From a checkpoint of a small transformer trained on Wikipedia.
Architecture: rotary positions, no biases in attention or MLP, untied embeddings.
MLP neurons of a small language model. Each row is named by its layer, matrix (up: input weights) and neuron, and shows model dimensions 48-239. Each number is 128 + 24 x the weight over its row's rms, rounded and kept within 0 to 255. Numbers have three digits each.
Before each neuron's rows, "fires on" lists the tokens most often at its 100 highest values on Wikipedia text that the model never trained on.

fires on: " |", "|"
L3.up310:136123099118161094089138095098145150113118130159145081119164109200114107151152122155104096121142167134150106071090143087107130108116154099119134128096116133124150123160119168146146099135136168150118148131130163140121065103143103110166129141140126121082149124092123160129122127141121136140115125134130127143086125146130100125144127168097155150116110161130076102081128131114148116121117094119095123140158130144115088148134076164134110142105164149141102140142139146135118150059125144135152106163131073140108153125147104143131177083089143142145143149190139130109139103183134119139

fires on: ".", "man", "i", "med", " quick"
L2.up239:128131172124165130120081111116156182203130120145161138095090136120121110162160119110124137110146121123111101074154144184094123083158154134135095089120133127137170110153138106156157085127131116161127099123134123102068085154144111104080097145100174125100126162152138150110144160137084112166136142109150149124094145142079163126159126114130150114135124108118152123121094102137144119156156099111141089100139139097125119127126176144145122137111127184166159105137121143116131130128119096132124101143169091091120153148145151182089150135109153158130086111114134123102104081074147100151

fires on: ",", " that", "aw", "ry", "ore"
L3.up580:147081102150157121121155122128119136118133134141131151095100126105123106164082130131183079118115154107128160100101100168135119148126152127110120124103133153106092114126100141154140192125137085105177117097110156143157139102175088101122141090160105126134119160146190136115131121103160113124096136086124150150120095143123116133154150139124100166137102142084132155161090134176168128089159130121120115174144150135147131121147109123109148131118130120166152109120103141105103104111098090140134137155118142102123132167121110093177133147144174115101118165135132141093194136093090174120

fires on: "ic", "st", "ly", "ce", "nd"
L3.up21:127158129162122125132116151175125138068098173150150142150126119201128106159102113139158130140184128153126139146143132143104157152066132130153098141106110109167135107110148116135132094113130158124121132131141102115114162151116163096104102151096153109120119109125118109142050122083129127110160138074154138093121127104103118102180145159135131129145118158143155097116139106138110113111149092128106119128110139132134145128121138120109167164159185150133138143071113148120151129105103124122101120101121134176097105141101107153126128140113160116102134112091182122124149109111120151156

fires on: "ad", "ed", "ep", "at"
L2.up675:157153139116101107102149114101108148152144132133143158117108116124092097087165120112094115110082153174134114134085144147145127175132140100138169162142117181130140112113145126153084133134110118152154132145100156137166103159142128129114148104140120153111157145109137132140106126119104128112091124151118136139151161166131153147104136148146102130106147092123132163084117140117090087159088123137148152145122130159130152151083138122142125139142119121088171089145163100154124150141175119113066150115169131084155130121124144136124146150149124083125066155131092106100107131103107145085

fires on: "on", "ab", "ub", "ores", "dom"
L3.up77:174132134108168150112139139113120133174130166129104143108098127129116139110164145155135146106107138121139115118119135106118187122109180108128148095129157127110154139166113179165096144115131130066163129100142161126105155153129111138117137113124130123079129117120132126141178159121105105114137124117110107137161149114100112092142150160088159130125085137132158104115143123094124114106094114129129100129136166150129097127145149135173140121080049130110114113133142171166143161130185147142125094115179100112137092125103113122152144135127096119099162140161122136122115149081084119176

fires on: "on", "in", "ed", "ing", "ion", "ac"
L2.up660:142111130138120200133105117138151145137116134142169135113085154125163086153176139105083120155165140165168123141137118132154130132163163109168101128095108167070132117094170116130141126163117105121101122076129092129108090133106114140107130168134115133080168146115135120096106108179132114136135137142152139075156101125158114104150091120111100193132131129124113150126111076139132184089101148071117140118115167139116138136138095138158155140138148084128114130128123109167118155125166171081152129099122143149155097112133098130127134116122134091140140153145125127116125152099114099106

fires on: " to", "ack", " place", "n", "ld"
L3.up251:123102132103143134126150104168135146152107119102138122136125131147106099159143140162082158091134146125100116173108097117116141110108132161156110149145080086087124126142128144145115120088137141127114131124092155128165118174138109089149078129104166138141129134109097114156134137124100124113122104103099152155128142132174117181099143105140133131121146117116104162100140114133172102121114129156193149119128138180096125121098128132133180139134108118097108137162112080151136150125110113161134130117094108136152160141137134128131137130110127158117115157122133157080125122106170133115

fires on: "ard", "ar", "arg", "and", "art", "air"
L2.up139:106090077123114145146110138145118138092143127100132127147083143106128145099116090151110155175145099149106147132150161147106161179116148135106139107123206170118144069115123099117125129114094148167128144136159101104095146096122137075090132079130109134089149153150128081145170122109116119149136141155143136124092108114112095141141122114149167143161142127096160116166097133132066146100129153127172080089152123120143116100149114140103148134116163115145099123124119091137153144098115132153107156144137150119128099127131145187150103133157132105116109122142113158151148156110134135106

fires on: "ald", "ary", "or", "ant", "al"
L3.up750:127113107114154084110131143136106140134128110151127152062131117161141111101135149109167122109144165185157123077119147130122144142127135108095104127153155164143114141114122146175131124105139118094125121116159136104097144165094125154136120124124114129125148115139102130116136189139108107100149145123125099110165113121134139147093129133135098121108141126116143074106212110120107121131128089178078147136150122144079138155142120090151140094150117162143132077092162118102156099124134139155155137147145140140120139088142145137118128135163149156132120111150121097110140117094152078163

fires on: " that", "et", "ic", "o", "ot", " /"
L3.up834:104139120096093099124091151147147130150102103136121132131134150117138133165130131141172165094142128120125140096178100168116151096172125118099155118100117113144145149172144162156118122107161096111157125117133117116147125128147124117115138138150140141144116147144073096086103143116143103119133175166145121135106121097170132108124132112133129075142083147122110123114118119083135156123146107085151114120108133124119146168176113087114103107126132108068110155158128111122097127124123146139165093090126117150179118095177117129135133169124133148156131184159166148141127090160095149140

fires on: "ed", " cm", "at", "acing", "it"
L2.up338:123146150098097100139143113145166137181091123134140086143115133145110098133144127167131115174119162117094074178121137111102157100156136095105110126119138131116125126147145149129159093143124104136117166069083144106121127144135117124132156153121106105133104174108140148130144137115123112130103088141096140090126165110138098125137160151162144118117118077144095134104137140125114153143145134129145186104089164112176124084150107115144144116088158143127112142155116136152103123106152147120168115137120174098120113096072142114098139131168151137115149108120096136134101134132194131140

fires on: "om", ".", " De", "ür", "rom"
L3.up62:120090147108088147099127102172165136119130138136132092106110185120122145147137115129091167140120139153152144107142169171099152102147133144142115118148139148127151152152117142124107135131104121099106129097132127107117161113104125133097080122125134094153114111091124143127122163107122115129127125121182146102143134121114100132105118106118130146095126108156150111173065089130134122174150096122129162119123108138123159115142127137141154112129142125145166126133132130085143153104120117156168116088127122146074115108106116108103149157125107092139142138067116131101172160181137096103

fires on: "am", "art", "im", "af", "als", "it"
L2.up653:094168090131131130090131132125150123114123158084125118115167088139127128162117127135117143151072111127070114108138130095105149089114106094124130129151144118139126126117115141103137090133077141150132141175142110126140113104124147094109091125154133092140137122146116129136129139177141151123119116120144176121111139105140123107117137135212145132149122130126100097140084145123162113096132173104165136158125101120106160101090174159142161165139157156132137126173147128166152121080117119148141111108139113169111113104101157108114118104192131141104171113147130154137140107103106113143

fires on: "in", "ept", "z", "en", "l"
L2.up393:092094189101115093120154164133112088107124101165150139137117141112156147182148117112099140123130091114141199101099139127113135097137082145104151133106135119108131093111108098097124098137133162154121138147166126146132123165166182115119117145164125151142131126115129141165154137156144142125136107162162110106121121145091153130115132155069146119153138128134093162161163135151111127116129122132140117140141111115119125113141127054105128132138134095114121144106109081151130144168154170120128144111125103123148135107129096096126186154133140118145095103115156097104159164115118139110

fires on: "or", "ates", "ies", "its", "ate", "ent"
L2.up1007:105130161131114112105160090130140124128130135160115141120134097156135129165113155163124145139183157071111117098121167152129159161144155075129127162157114151149107167153118093132146136113097149138136096120186127105155102157136081136132134110149146155109122122111140150122100143130148121148130101139113105137162128148110121144116100112127142144134130155095120129106177115114124102114096111099095110175162123090089117110115124136156129156103136144145143146117162083089167101129116149068149116126125160076188172123159119104123142123148141094100116145109102148123117136094090149147

fires on: "ia", "us", "on", "ask", "z"
L2.up777:168107156153153191150131121100132123138151110158187116122152159164151144131135094154112124191131116096129101148135161124171132146145132129169117128097116127187139107156090107107126135146122119118110098146125196067122106129169120150132166130128148109142121130133127162161137161146143140113161125125139122141169091153112146126138098125137097145101133161160128131103106120113133093148089131141127149114143150146124141159128158127140153089127092085088115101167127096127098120127169109109114126149133142114127145085121117079152087144139128132160117150178139101134088159118081116111

fires on: "ro", "omin", "erv", "ak", "un", "g"
L2.up500:166090082120110134109091102116098164107125116126149163127155151118168140127124094084122095127089116120137130104159129123174103103146111145144159141081105172109090114090085126131132154137098121143121120087087136100121125115118120143132141114139138139131129108162134136111119119124136143103109172142144138091147151121106097125098143099131140129123144094165145112147104115085125109127146082122112113090119123092146127109132160154144147142093137153143120138136111120099168110152091122130188158129144148101118124120134136147199127110088123146138106117090167156106120101140115163162

fires on: "ed", "ped", " suff", "um", "un", "-"
L2.up804:166112128150141082129165141113104160128135118090089126121129147142092139161103093114074082115116103105113112137086158110091107156113156084153102115140117122126153104099139162131119122111124125115164111119193122131130108135163136115148169124155097137117147106121151147121157140150141136139169188125166157129176100150135112138102105130089144122129140097135122153170116101119068164153146151163140132111142163064125139116150136139163143160130162123130102136103130134086088089145129123107140124153138126138113120113138134143124132123112126137118188138132093152148131153137140153099

fires on: "ons", "ra", "har", "ite", "ig"
L2.up730:182168112168148145092133110149103133152117121105098183141131129116148129111115128145131154135140129127159131121153104154119125144118114153149117114145091156140099098137114136128138147192163086110115132148145099102136097131108118124130105109113141145164159130139086115095115149142124116131092129130122148118160110158107123170169127164148139134195134096163134124109116098152158096125103105133108130109121095097117111085163126123154120130084145137114154155113166094117122088138120168152118181112145146140131185150111117115136094120151068148139114157064158132093124135144087103139

fires on: "y", "ied", "and", " Guard"
L3.up994:138109149137152083135123135155122190117119136111146139167122092105145143116185143105119126127055127106131094089119110113118159127098139090139119148125090121122122158121129111125148153166116139141147152148167122109109130168150138124116145178102145099145148150149116156119141128126153108087161147121142093178123144097130100162131132184141136107125115114155146100136130117142114106131091173084158125127131162176117130120108131076128143112110138128120127080097114115135183154150129168143081111108133134142148126140116147119133141141148098088110127101148132098164111106123130092124

fires on: "am", "ian", "o", "us", "ic"
L3.up726:154120129136137118127106128179135117086104171118158125124155114116107106145139147085127108120151117151168115114147127114133131057146104118117151120171125100129165131142148125074100163114104110081182142128147116099131196123111100132144135123142131127112097102102082148125091151091082136094122167123117124130144128124145156096176134170134143110118136140141151125128159161114135137160134113144143116131125158146109073176142135105141146147124143145127125111126149198144153152142149154147075103106104138084132107130142140088124157161118095113090101109091124103105131093163164161145

fires on: "ar", "iv", "ants", "ow", "ers"
L2.up785:130133084113163117148108115141135137130192137124140127159118133113132118142128159115141113117139135139108086120110130102095145181120138143074123141112140159102150114084179123136129126148085157155117108130125122160123191175141097103133147118126096109108110127151158130143124122124122116128136136148111100097109151125137158146157115142097148129074114121127174128080101155143082121155156165116157116151098124117149121135150102131120138214093080151108146112135123123122110094137149179126141157144122131133145147144161165119120104120139100138154128127089089127089192136123133123134

fires on: "in", "iet", "en", "used", ":", "ar"
L2.up172:116109049113081092106092154098071123104127179143122116108145111165128165167116124131135149079128122128101092096137128135143123134125108116077113136179109142144152093125120072092141106107117129119170133160141131122108103157138120159101136138123112114162117131105172113130097175119115103143109127155107125149121135105128123141104141138107151165118115131097158101159146161141136113153137133129118093128176106116101141173150136130119147133102134121150154144078125116130171142153098142144153145135134084107109114155101116125107151153124130121165114109147149150108152157101111125157

fires on: ",", "ing"
L3.up286:126127122125138137119168159164087139127099153131087108141127115106138092137148122139117122133144127139136123090134153116119148116129160158118095167103050106146148127127120160156146123144093131134124104137106125114103110118105140119149128145185132131117116107106101132162074175135150147148103131116107149124121155139097112134142155119162144113143089151115159126089092131130140135098135140117155143131143108154154120142095115111125106122125106122161140140060121082161140097112144105121088190099093188157162180132091117105179085173135156128092112112149155077112105132129130149158

fires on: "-", "as", "es", "ime", " cost"
L3.up611:140125175122162089171137152109134105116121142123149126101129139112134143125148127123129079159096095122133100144146205121080141145126101147166123151137108083137116153149101154133147121069148125095156113134148100144105120130168132162180159164131103113134090119169195130127115133108107170090123136138112114143155109106154100115119139122083104143102159093142161104095087142124142156149133154115128133128158144147154115134136127113132122167092144109166086139105147103118151128090132151136105147149092142103105138103130141123140187110108137132096165114143120129137131094126108124107

fires on: "el", " $", " votes", "om", "án"
L2.up874:142136136099125136103182139140121171127142105114125145151134123168145139111114166150172139127113119152141094187110103103100086119086177148118124111110127109099111160116143179087155174098089137137114115170132130179153171143091132155094110167154096130110107110110114141146112134143134183102119108112089106164136131141160077106134151144072098134135165135122113129153177142120135122115131138122119112117128103164162131104126118138146160103171163143116131128169160127117167133120154148100132138118144126119123149130109091110139188150088156133087131109130158089147105114136105140136

fires on: "',", "un", " following", "ig", "ack", " to"
L3.up593:156120129096167117135161111130125156094130109095112163115119176140178136125099106142139103087116114157122112136134144127125162119093160140139072132142102111072107139103108115099127120130103170105137127135140113128142096161169129106113151131115116146130102081117124164132130165123149137123107168126116154115108105140141112120120099085119135112158172093154094105149133100113096124128114094138172117099118120143133092134133127142127133103133102135112128153155105099128139128127131149105142156134139125151067134141126129127162122150134175072111177150148143106106145102132165125112

fires on: "en", " War", "ac", "an", "ex", "in"
L2.up963:118131179114134154121093116127124101120148141140120084088121119160189102165154131057135135099140125133113132134131146166155163138109163113129123093150151140112125079127104139095151157109146145166118114082114138123097071104101094154129108156111135096121140134132187123140131083145117138124133127109152122115162109096126139078119118166118132153110158110142086135156102116145103118097148104099149143146106119109147135135170126096122107116153136150143070123118126112108131137153146142138149138165147104120117113145176147121125126166123120141146135108103145101155085146135119126133

fires on: "op", "ar", "es", "l", "ard"
L2.up1185:112075126111122158108110129149157145119134075114135157121100154081148165181163122139121157123137107145118182123154100117177164154114119161101151087092127167159135059146173134139106087107143133142125102163106127114108127131110115089116129093145149144122109124117146136105127149096133127122099163126117132147150146170130128139121120128128124127076124137136131166149128195088173106116135163118165090121102115125144123136115140109127096105106134092130138084127145126071150149094142125166126091135096152084168174133165128136149169101154132117136102127154089134171142099152123148121

fires on: "le", "G", "ment", "on", "ore", "form"
L2.up341:151133148072137134089127142149143122102116149117157095107107084180128130120150132129123070154154143149082110188129120148140132132089141118136139146098172128136126105122130105146117167172089076161154176132147147105078140143146116148145103107155106162126141117129140107158118137128149143138135153148154142069112104147121111122082126148128129100141177103128149115155119135173088118161134161101145114066135126111133141167154156103138139135126094149136179121091122121113130150127082136106077170075116137149122159156141148119153135151140147154124099125124124164096108107106073102117

fires on: "ar", "ated", "ı", "ton", "art", "ell"
L2.up1050:159142131145122142111162082128109139142123159065087147159117141121133101115075145152118188121141122112147123095187107102142146099121144089140132127125070068131113120119151150119145164125099148155145162112118119138158126097110125136172105134100160148106119109096107160145134120123122118160099144143110143077115146147102082160092122155107144101112120134165149116126110145133101103155112135163120126176103113125113107149134118138126115090090079147134122161110127140131107113173112145171110121109119130127135127136077123143135160154139137121142153170112137133099104095132191101119

fires on: "ar", "ir", "h", " sur", " look", "ock"
L2.up1181:143102080118124070170105144125121117104124156162096173172130211155131110095090094112079134158122116140141122124136194113119110131134127165131122126156124130151123107119127125143102150117116115098111129100107115114158147166129131135110144088165085099146158092155138130110140108167083146117120092157131156108141098131157150124123146108126098136157109140115117125103162110132147117092108154156150102125110116109144181147170128129161105129137139137143093113112146095112139108111124164128116161108081138148122121142137146149082128157159125114145141178127063084109083116097141125114

fires on: "ass", "ell", "ern", "ill", "ampton", "iver"
L2.up1161:105115081107128130146113098158149116122117102117066138132092154123121153132139097181100123104149132119098137142143146139107112134115120155137160131129150124104162131111127088118172158144118079134120165143146146154155132129160139099143129127119147141106081121067136178088142096132150086192088134120164129115098095178087108161157137155152113121088128113157146134157124124093124136105096138167136108152175132142093111104147128171150151129151143133087121152123141128121133131122131158178135120121101080132088106152152128120121133105124094138132124148121130072141105111112105140117

fires on: " ", " particip", ",", " GER", ".m", "Q"
L3.up652:141132146122135186159094143118094158176140093134171100081137152122127116179133080125092111126108094131124140145114125136147107131166111163132115144102160082143116142117164117119162087160133132136119146169185104128137083119130095161142184145132132110128128109097148102132136097142083144119135089122138138097159121109137148141136109132142113138083114082159115130141071126095085109097103133125183120118135128083151141164163110135104146152134115158107133133143134133127174142100116138167095149115088143125141140132116143096149151120134084140118111140149105138120131120139122104110

fires on: "i", " be", "id", "E", "u"
L3.up820:155150123150157137100169133082132152114117114099126130139120141117154117154113103116123116120155115119080138139129137095087134116146128092135117108143099136149126144109094151138105106145163127130174094111138140103097148107148145145079079155168128161109140161142127095147128135150159107106139170096126135119194083096180116153115141123119102109129111131153111134075161141158103085099153119153145111142141100120115101153157135162140111094111142102126108121132201151130132095162152129144135129139159125117143116106122139170125111169104151152180106149145121065153103102110134137125

fires on: "ic", "ly", "rig", "enc", "ental"
L3.up175:110134124152146133151160107144128121114181139142130125082160147125128128135132119164073155130177146140139111151184167118076167111117114136125080135053127104139126091107096104125174138131140118154117148107144115128098155127144112170115153157145141120104110103164135099104136135105109100120117162145112159140115115141145121132150148086119156145155123103145168137127154121082113158178130123121127138149089109122122104143110104106129137177131125111138130141042120116154129108099127131118153174144139151176143102144115106101154094136169123089102083156138116126167183121095122169114

fires on: "s", "ass", "c", "ter", "un", "ill"
L2.up971:114137120126073129126152119137120121126080123099108207194110108110160162110109125147118160154127104138134114127109132106125110075061151128157143139102123104115155121097139142161147169126151126128144107168145117135120115119147125152129134137136117076143116103109089163160143102105142132122096152143112118178142123177097140123153121136104116137116118123103188127109164133141126124125111197134130128136119107108096127151187088147138136132186141086134141131135149094142113113152200129161152129168142114111167112139128062116128117122135120093149128164152110155141106134135113148145

fires on: "ulation", " not", "us", "to", " never", "per"
L2.up1190:148138120086120100118117174145145085124138191099135155155134167088140126134138139147120142149125115139138136159095121140141118139130175186129136130156121160165118107126132165166119126155145105172099103160105128145115129120152099152132121123141116132147128102137153144129114137109092118134120107124111144127134181162104085123081132115124114129141119121168146118108078099120126062064120121129116167106144090116128134123166109127163090096123134106160153109112148097181094107077100135151141206161114133137139133094097098125150167178144122150157142150108140102108136138149088105099

fires on: "p", " and", "d", " on", "l"
L3.up880:113163188097114137146140152140136135126127126130136121124155133118125099161126141130164144167120097091111131117140121105111137170071136131137105100134144102093164164142137128130142147183146099102151089135130131120130105115102110153140090123122099156076146152135130106129138121149149121128149124140124161093138103093112105148152135164128181131150123099074095081142119134112165140145131136106135095147100138120074116106116172119120107105143115138156147166136089130114133132124096120109112116107133140097137138131116100143119197135145165113094094129130125097136147163132161124125

fires on: "ing", "m", "c", "ant", "b"
L2.up1187:110160127100118152134151132123127157116176149132135129153141099128122066138163122115150098126115122148109148093150148089125149121098134165098135110158135158148134119134144169139162094124088110106150172151129097141123117174139114139131098112144126123121153124198093123123144147106123124065123095112139155157083117094133145128113130167146101151091149138087105132118137136121090085052106110144153113134109157114117118125069161133135093148129124116101120181201107118110113109165121157138153146107135127162096119121149090131116125167156108137125138123143143166093090110123154122125

fires on: "u", "i", "a", "en", "an"
L3.up60:162165104091110168155099155125148145172143141114102123156112143140113124132110097098138107141146125108124146154147082110094147124130108119107132102116147131101093138112059145143137137127143135133157101111121149127112133122123143120166143093153175132129137141135148155156117118113134103108135153108106132121098090119180128145143103116122153179138134148135101175099073061086047177148160137160105162130115118101158145161132122187128130076140077102094164137147118135095086145162136149102149151126120089148148086127133084142156139141153136160097118107148143087127143151133108132137

fires on: " University", "as", "u", "ul", "es", "age"
L3.up229:122156112102143116130125128135119144162090104137156125069141158126173147111128120127110133138138112085149127131103117125120113111115136134149073136142105175164104136092093142136145147153106128107121142122114124119064119114149121129124097113100112099154096147114173116124119137103150134128152137116155113160135089133163149136139136144155104116153115147123118108095062105119147171172106118136172122143076115158113131146138135135127133100094130149194170138100118138132117086098127137125112128129155193123064130117170156103161151151113119099056126118095108162155108163119124126155

fires on: "ow", "az", "ur", "U", "act"
L2.up41:089135160086090110129150119116147113148149080071076142136153080128134083130109138126159168097185111124121110083154135152146098098101198145121139144129139123083137128124179062126157129141120126126159164119109128152120155135132118121121172163101105172100114153134111091113131114141145120104092177088144159129111156137138147114152138151144159127108159119099091144135147079080147118103150140141104140088136125145157073077129143152139139130113187137144154133126134103144164139153116124159112131134119110142080152142134119123178126123123144129151150118169142133123113096139123130141

fires on: "il", "ac", "ern", "al", "port", "on"
L2.up365:145102152143111125143139070130116153105139108154146140115121125135161169128119161147127134122187114149146096133118086124146156120169123154152106128117105125126136117171122127161136113091151166120150110180110163137074096158157131089133119139120130121114164123088108124152126118093161143100104194097123140159129129122125144131127135128126123114139140065117119114152132149125118110165073100144118120117086167147082161087110114144144128119109160160144128176147166118112174131103161146111132106156143140139145139116134094160131105151126125179148086142130142087160143120157121130090

fires on: "'", "m", "u", "or", "i", "is"
L2.up870:181109128116137108124124091070109156094091116129135103123139119127113126169130128136151109160158110105092120097169144136140154101085123095125128118119110157133163131116123135127094145194131133117143087164110163117164123121177145127119141132138109162155088170124120085098136153078125132097136123086124135159110143121136130130152102122098122152118146131116146131090131192141074094099095149110141093141111115110121133158134116127110093093097173128108091130143115108110146124135146131129137091124144119122137158132132105174121152152140167122142128086120136147140136115178130146107

fires on: "a", "es", "-", "an", "e"
L2.up280:136136148149132117107136091140147184112119129135107104136088127131159148125099133126120125122136134168094124145117116140100071122177136140150179137163121146121138166083097131093130133147130121127173112133145087109125132174125111130130135179114114162128151125093172150136129077108119177157111165102140110152148135125119161102151151121128158154134114153076150098119124130114149114110089125107106103131173116106140140088114125071101151089124121157102157138130153105129106142121143122104123130109135163113152151136142091098142141152138146125119134154128170095084144125103159109157

fires on: "us", "iz", "ose", "isted", "es", "les"
L2.up587:161162129133098127127120124096108129148101157165115072127170127133133057093136092108159118125172179141116088149113108109121153158100131154101118172110119148151165102126122125149101158099146100154133114095146122126113154099150139171130074118138119141162136106128140144117132140118100121118119105108095128147154134110145141112139132137140115186151098144148102146116108154108099147106127176144170124138116148174108143141151105166131153125131116141139154139106129125101122126134087110110169127114143128085120076107129114167091082137136113129112152134100082116125076145102105145141

fires on: "A", "or", "ic", " that", "el"
L3.up213:089139177121139140122124146097200101129140128151144181132138100157118114124130114119101158161080130117170139099118106172170069104136125112189108114125162104109108152116140115119140126139124127120161106175094120119152118109109152099133082164151137116177132149104149098101100149124078109112137146136123165133124105140103151148145161125132134107131091136128151151130101109126158083151100123114113119130144138110134106114147133117119124154077126126131135159155158125103116111129120132134135104122132131122141149172099129140172130118152143130139160159119146098157132146082146069170

fires on: " |", ";", "ig"
L3.up115:148131095124174175126095092081134157122126121123122139135103116117166171137131092126120082121128116159153128139164154128129133128146115104143142153100089092151099177093123118159103151140160168155116092173084143150135143100136119120093072119138154157101140126100135116146100109180124104097107148108143126169113117127155135137141135171090130103136128133156117105057148149141108124108118110128148103147129084154115081078106115134153148140111128174121115129104126104118121118141155130183166122114080110167084139149105137126138167156112099151136125150087140119118118137146174138144

fires on: "s", "ard", "3", "ription", "uated", "7"
L2.up552:142138170119151134121122114096095169115174096105091141117125133113113108094134139118100130125108117109154118142114133149134114111109161090114130122146079141114155129137126148114111148087118119131114098159160135151088179130129128115108061114081158156146113109126089155148132116159110092142154197133120114166130139143111113101109129143148130110151110094113066157136115124135077100158098150170185100125150127138136159109137128155115131117078127151127144096159118121091119130135131102110138142105138108113134173148149130123150119147089096166077078155127139122138137172125125149126

fires on: "ov", "ile", "al", "or", " Slov"
L2.up368:153084141101149115089104083092175119111141182133128082130153141082163108119101103115098119169132141186119138132137154119146094097145119117113110080103137126172141140144123075164109154172174139151144119143181124112135096159124172142090163169140122100124110111144118104122144162095150085079106147147132124144144108115114080099128151175149170093121113105173106131140148131129153120123132136136124122137124107095163150078124110160111119136136122111140127131130137123134132138071139145173132096125132117144104130142120130097101092138153131099078142116150073133156123113112158128102

fires on: "stant", "ions", "ress", "ed", "ively", "ul"
L2.up921:108122143159110126131178143115133130152139146144157071125089114145121137155133122160111084164106169167154160153140145099141139127125168162147134149086129140094117116133117136131149121118117147125193136150125128113170126174111118124130109100090146133141132199141139133152125131132128137121128132153111086088166120105148114135128087100091093121107131126112128083160133113079090120155152158132135125165136100121121141132150150143107121143110141134065092113144113091151109127098119182105142140117125097126122101138111117109107113136081099142148116140143095115125131105148117142109

fires on: "en", "in", "an", "b", "o"
L2.up385:150112152115159144112091103106141125162178129067141148093123154093138147092170115123128131099117142115073107115148161109101139124118109106076122157109173128119161107162104136105115151148105150072073124111129139144067120136097110102101117142128130154125154138167173162148111160150099180121116142157104101143131139145147143114171126160100129134124102113126114158184103138163135116154127129106101131115168107137144140086119152154130149133157138156079161123129127119138162133137123128153106142138127123093133152127130168132128131133107126147153103107131098120097114077106145124144

fires on: "a", "ar", "o", "co", "ian", "-"
L2.up533:120140137119124099125095154177125111101144111137117145133116088116143140107155150113150109125164088145135101109076117099127130130137118143148122142091105133158124125143089087097104124115150092112120091101094147169147138153112097127154124125140151125147096075111107129115084148132099149169135136089153131118120163186125128101099119161140137147159188118128106093119123147154096128117125147129113141113131188136139175181110141125145094183133109165172099108129142150102124125142132115166109139095101153105166146092130136155131112137143093114144123101127107109096133132120129092123

fires on: "el", "al", "ary", "ic", "ial", "er"
L3.up361:116113117135133111177147118129098125121109143092151119121114114133151121137149180148143143109152096135148167092142109126133118117138162137086129117126101124134129165116138125146134121136145125129145068133130177084107104106130096118077128117116134123108134125076093117095131182149114164135130150131146116126096110121114124150130112108135139096111117134107109150119155116137101119154150164134143144093134102142109162155152125162160154105164164095126144158089100099111168087164120116195103153111107107117143126143130113131150144139145118160091123137169136133113147130119079094128

fires on: "il", "ure", "ational", "all", "on", "le"
L3.up797:111095098106089145096143103164120167112174119125118110125114153110138133194126121166144133121191146140096090112142131134141067166131136135126131114138122108151144115099088098108138142094127155144118104128150121128105136080136127120156130119113170103152117117113171118155150125102134105130083136119119134150122151153115115118070157165112117114135176085135106121127135114156129124138125155118066140108099136179123123094065133123128136074146152147141140161133150075146089125095104134123147146121168125154111094144085104146110131136165143127106129158134133094104156148111173151174

fires on: " be", "erm", "av", " means", " become", ","
L3.up917:157121111093118137110122145136124147111117114134110097135143116192096115172125114154126153126129130166094116171099170133108134127094135188099130138116108144133159168094149164162107087100135092172175109144077078097106101117127165126102114144135124124089103127150149157136139114158140114148142136140131109131132140187162125102161102130124131130134134159168144157128140106081133139105130144139129109153148128127132085123059142113076104137115124135119129161150146108111137107137110140120113148148093131120082159167123125118158086150135120113113094160123101120083136140114160169140

fires on: "a", "ah", "ors", "es", "an", "as"
L2.up94:095140141160092134108118147087166133151084148165123138162153125117149090138087085145178148151148095145087108139134161117113118131150150130109089145137169166155109116128123096132153110116133109132105089111156104134121137108104149130129094124110123113138113122162135116078087083145109124176176074097117112128145106121144127091142098110099111156116115120111113093090172114110129119116119119129123120136161077156088139147142136163107140142110159092119128135163127119135117127173122106175144129130126160131116120171085087134117143130133126163109148112094126096144147160081103122141